config.toml
n_layer = 8
d_model = 192
n_head = 2
n_kv_head = 2
head_dim = 64
d_mlp = 768
vocab_size = 8192
activation = "tanh_gelu"
norm = "layernorm"
norm_place = "pre"
norm_eps = 1e-06
positions = "learned"
qk_norm = false
attn_scale = 0.125
bias = "all"
tie_embeddings = true
parallel_block = false
extras = ["capped logits"]
init = "normal"
init_std_qkv = 0.0399
init_std_o = 0.0496
init_std_up = 0.0572
init_std_down = 0.0572
optimizer = "muon_hyperball"
lr = 0.00802
beta1 = 0.95
weight_decay = 0.0
lr_head = 0.0108
grad_clip = 1.0
warmup_steps = 200
schedule = "wsd"
decay_fraction = 1.0
decay_shape = "linear"
final_lr_fraction = 0.0
batch_tokens = 32768
seq_len = 512
doc_mask = true
train_tokens = 156000000
steps = 4761
dataset = "wikipedia_en"
MLP neurons of a small language model. Each row is named by its layer, matrix (up: input weights) and neuron, and shows model dimensions 64-159. Each number is 128 + 24 x the weight over its row's rms, rounded and kept within 0 to 255. Numbers have three digits each.
After each neuron's rows, "fires on" lists the tokens most often at its 100 highest values on Wikipedia text that the model never trained on. A number after a token or word is its count.

L4.up118:139117152105110127179131114139036157145119142145112143109118144136173186140128125127161177082138094133114143140118155140132119144143120149132139126103103092112131101133120125165103154135141140068133122118140126160110139140165149113151090138110115111180109094094136087143141139102148135153
fires on: " by" 14, " of" 14, " to" 12, " was" 5, "ers" 4, "er" 4

L4.up1:128101117159168136133188158116099142139134119126147179122136119164139120099115142177115100147123087141106128146128142150112097153132129111129112123109114141136090128164112158108122156114152122092140123160140195149119119116089162148107158116096132132064148129145164119136108128133106094171
fires on: "," 70, " of" 17, " the" 6, " The" 4

L4.up317:099125145137144122133105134127103146108148169128109158113135133128158126150126129161138144101123170151170102143123121081109153156107150108135120111148142111100181097118123140113147087100165103097133123095121133186142123107109121140102102095151170147119117119152154142085132143125120155136
fires on: " of" 20, " as" 18, " from" 5, " awarded" 4, " considered" 4

L4.up99:123150115158072139129113161128084094134127118129094162113120123161084153095115103154080147108078153151147150160102113101101148160161137130140139113100110154142062123115119114152138097123102135104132123144129138128105162143091166131149140130143139161122120106112122144132093138129165165159
fires on: " " 33, " |" 15, " (" 8, "\n" 6, ":" 6, "1" 5

L4.up570:123099125131130138162120125152126177185118122123123137123062110134123091093137135122106115147108093181070141113151142118102106114146108120149120099103112101100059124185148160119137130127147145107152095141088138158165150112113132161141148090099111142109083108153145105164099111123134134164
fires on: "," 93, ":" 4

L4.up224:079115146116117118170139128119111134132109155111123062169146133123107111159135146119126133146118134135102136116124110119148104159149092123142180096104152114076133127102096127105138142086150106100173156143096099120133118087156109111111131127150121131147154174179176101114136131135110097102
fires on: " he" 74, " years" 9, " He" 4

L4.up283:146145148171137109147087105116129144139083123149150146121128123140138129049152126117105125092120100101121134089121080099120111076115087099151129148127137119099124109144116135154133136097140080076140144092117183166126092163174113117102115110153113145162156109141138140138106122128093123131
fires on: " a" 59, " an" 8

L4.up441:128107135131090167142138131115108124117116123159114138131090095165135114127106118137086144134164145162130151163126151161125118138144150118165119123153057083091098138151109128132158115117151110152116138092075141097135118154112080133146126096128164132129129134107129129124108162105129099155
fires on: " |" 38, "-" 7, "|" 7, " of" 6, "el" 5

L4.up723:140146143148136108150152172148140117146153148151101121107148107113120158100098131151087153121111143116096094120092130132126136083148142197140116123112134143161140128109121099134110150130125115107116146081130131138118126115126101095157139163167110158092095101096148146131108112151162157126
fires on: " " 37, " are" 9, " |" 5, "ank" 4

L4.up97:096160117119108118110166167089165171107135062133173142174125117141135115143161108136121101152142126167149127115124123150137089164139195119145161134110099128108088168122163167139106124122152086116105160148129077114103124134163081098139129091084130155123109119141155121130122139116135100133
fires on: " |" 61, " of" 23, " occup" 4

L4.up559:116144129160128151125134101113107132113065163154117168120124135123092110143093126134094104100170131111135185125181144169120117167080126105099086096104132156120110148136113098126129135088153118139130158080127120120120138145124143152135135151120125091130081136077173123123110160145147136149
fires on: "|" 33, " |" 25, " |\n" 12

L4.up135:121174099202142140127172115094121136174091121090117098136098157165137158105083088152121152102091124121156120106140114123101131122139130161160088098146124103122089135086115139106115146121136146121117154148141152151103119146163118115099122119103151107090152126126091129153164078167131139160
fires on: "ing" 17, "0" 16, "n" 15, "in" 13, " the" 7, " not" 4

L4.up214:139119162161142136128115112137179157155148069144111138151123148123120143086089078131120113135134106165114121141120150103110114130155117127188111126143060088159132132143116136094177136133123138126114099145095154121142115153102114144089102116138103154105137133155142109150101159140164084154
fires on: " he" 35, "," 17, " it" 10, " There" 10, " this" 8

L4.up584:122093159137089124137151166132077148129100157103124155106126158133126103114140114111128158112149154111081099133144106135137126138128160133146089117108179130131104127142174097116097111079177102082144124136122169174112101151100147147089166111131164157142124077091136127094131123181160132170
fires on: " of" 16, " at" 11, " an" 10, " |" 9, " in" 8, " to" 6

L4.up594:136129134159094145107172135124086127149052155102119138106171132102125139146105089165128186134099121122127117131150141139119168127149147127108101103153172117122139114125128146153105113159171149114124132153121118139121139172106088114073108143096139145091118104101110104141139134136089142127
fires on: "at" 12, "t" 10, "0" 10, "I" 7, "f" 6, "n" 6

L4.up649:164145141150113130108080096140129132119123114149119100083116102138145149150133134072145114137089095140138093144113120107105141157104156135157147097132114136112175121134136130154134121120161117075130174132116123156155143104134116154114115128095164169086109112151141115068115161109143139098
fires on: " to" 35, " for" 21, " on" 12, " from" 10, " as" 4, " a" 4

L4.up360:110162140104076129100102130124126126167159162122091139118163129128085144109110145147105146115127100172128139164128103149092137133126071154093165124097131131149115160120100117119141096103145192148126166163128164149102144132110167127102165163118099086110131180158102133137142162108137166143
fires on: "," 56, " and" 9, " (" 5, "1" 4, "3" 4

L4.up569:122138150129131082153113163136101126146129121100098157120096161123109129117116091166105168083121162137096183149123157135116108107124143149174125144144126093112147128149134161162128134123140093095132112099152137120139109135123113145098111061118136110122130111147082138149092155114079131136
fires on: " of" 31, " with" 13, " by" 10, " " 10, " and" 5, "ch" 4

L4.up449:123101113110088138198132124121120151143101133139161093163105125111130135149117143087130114151155148155104141111154178095122144110143124204107134118138103101126165072101134145110131145118113142115089172128155123144128107118118123128137116147157115121154137198129185114148131085197130146113
fires on: " he" 23, " came" 9, " dis" 9, " He" 6, " re" 6, " un" 5

L4.up252:134110167138155157128124103132095141101111112133143115106129132109105143101082069110127179107118155125118099127111140124141124135151161141147109128133123114129125136082167106136118151108129120113134114124136095217155103096126115138124110132151168175124110126135103130127118109159114164120
fires on: "r" 17, "l" 13, "t" 10, "n" 8, "b" 7, "st" 6

L4.up708:128113113110122160137098142123117106136169131148109154149140158119123141123100126174111117103140102162155129137176124200113113161115117150113138106143117082122101107148160142105133085122148116122129103146127116106149151095125089188154124108107138133149148150113097124151132103092137147118
fires on: " |\n" 42, " " 13, "|" 12, " |" 8, "-" 8, "|---|---|---|---" 4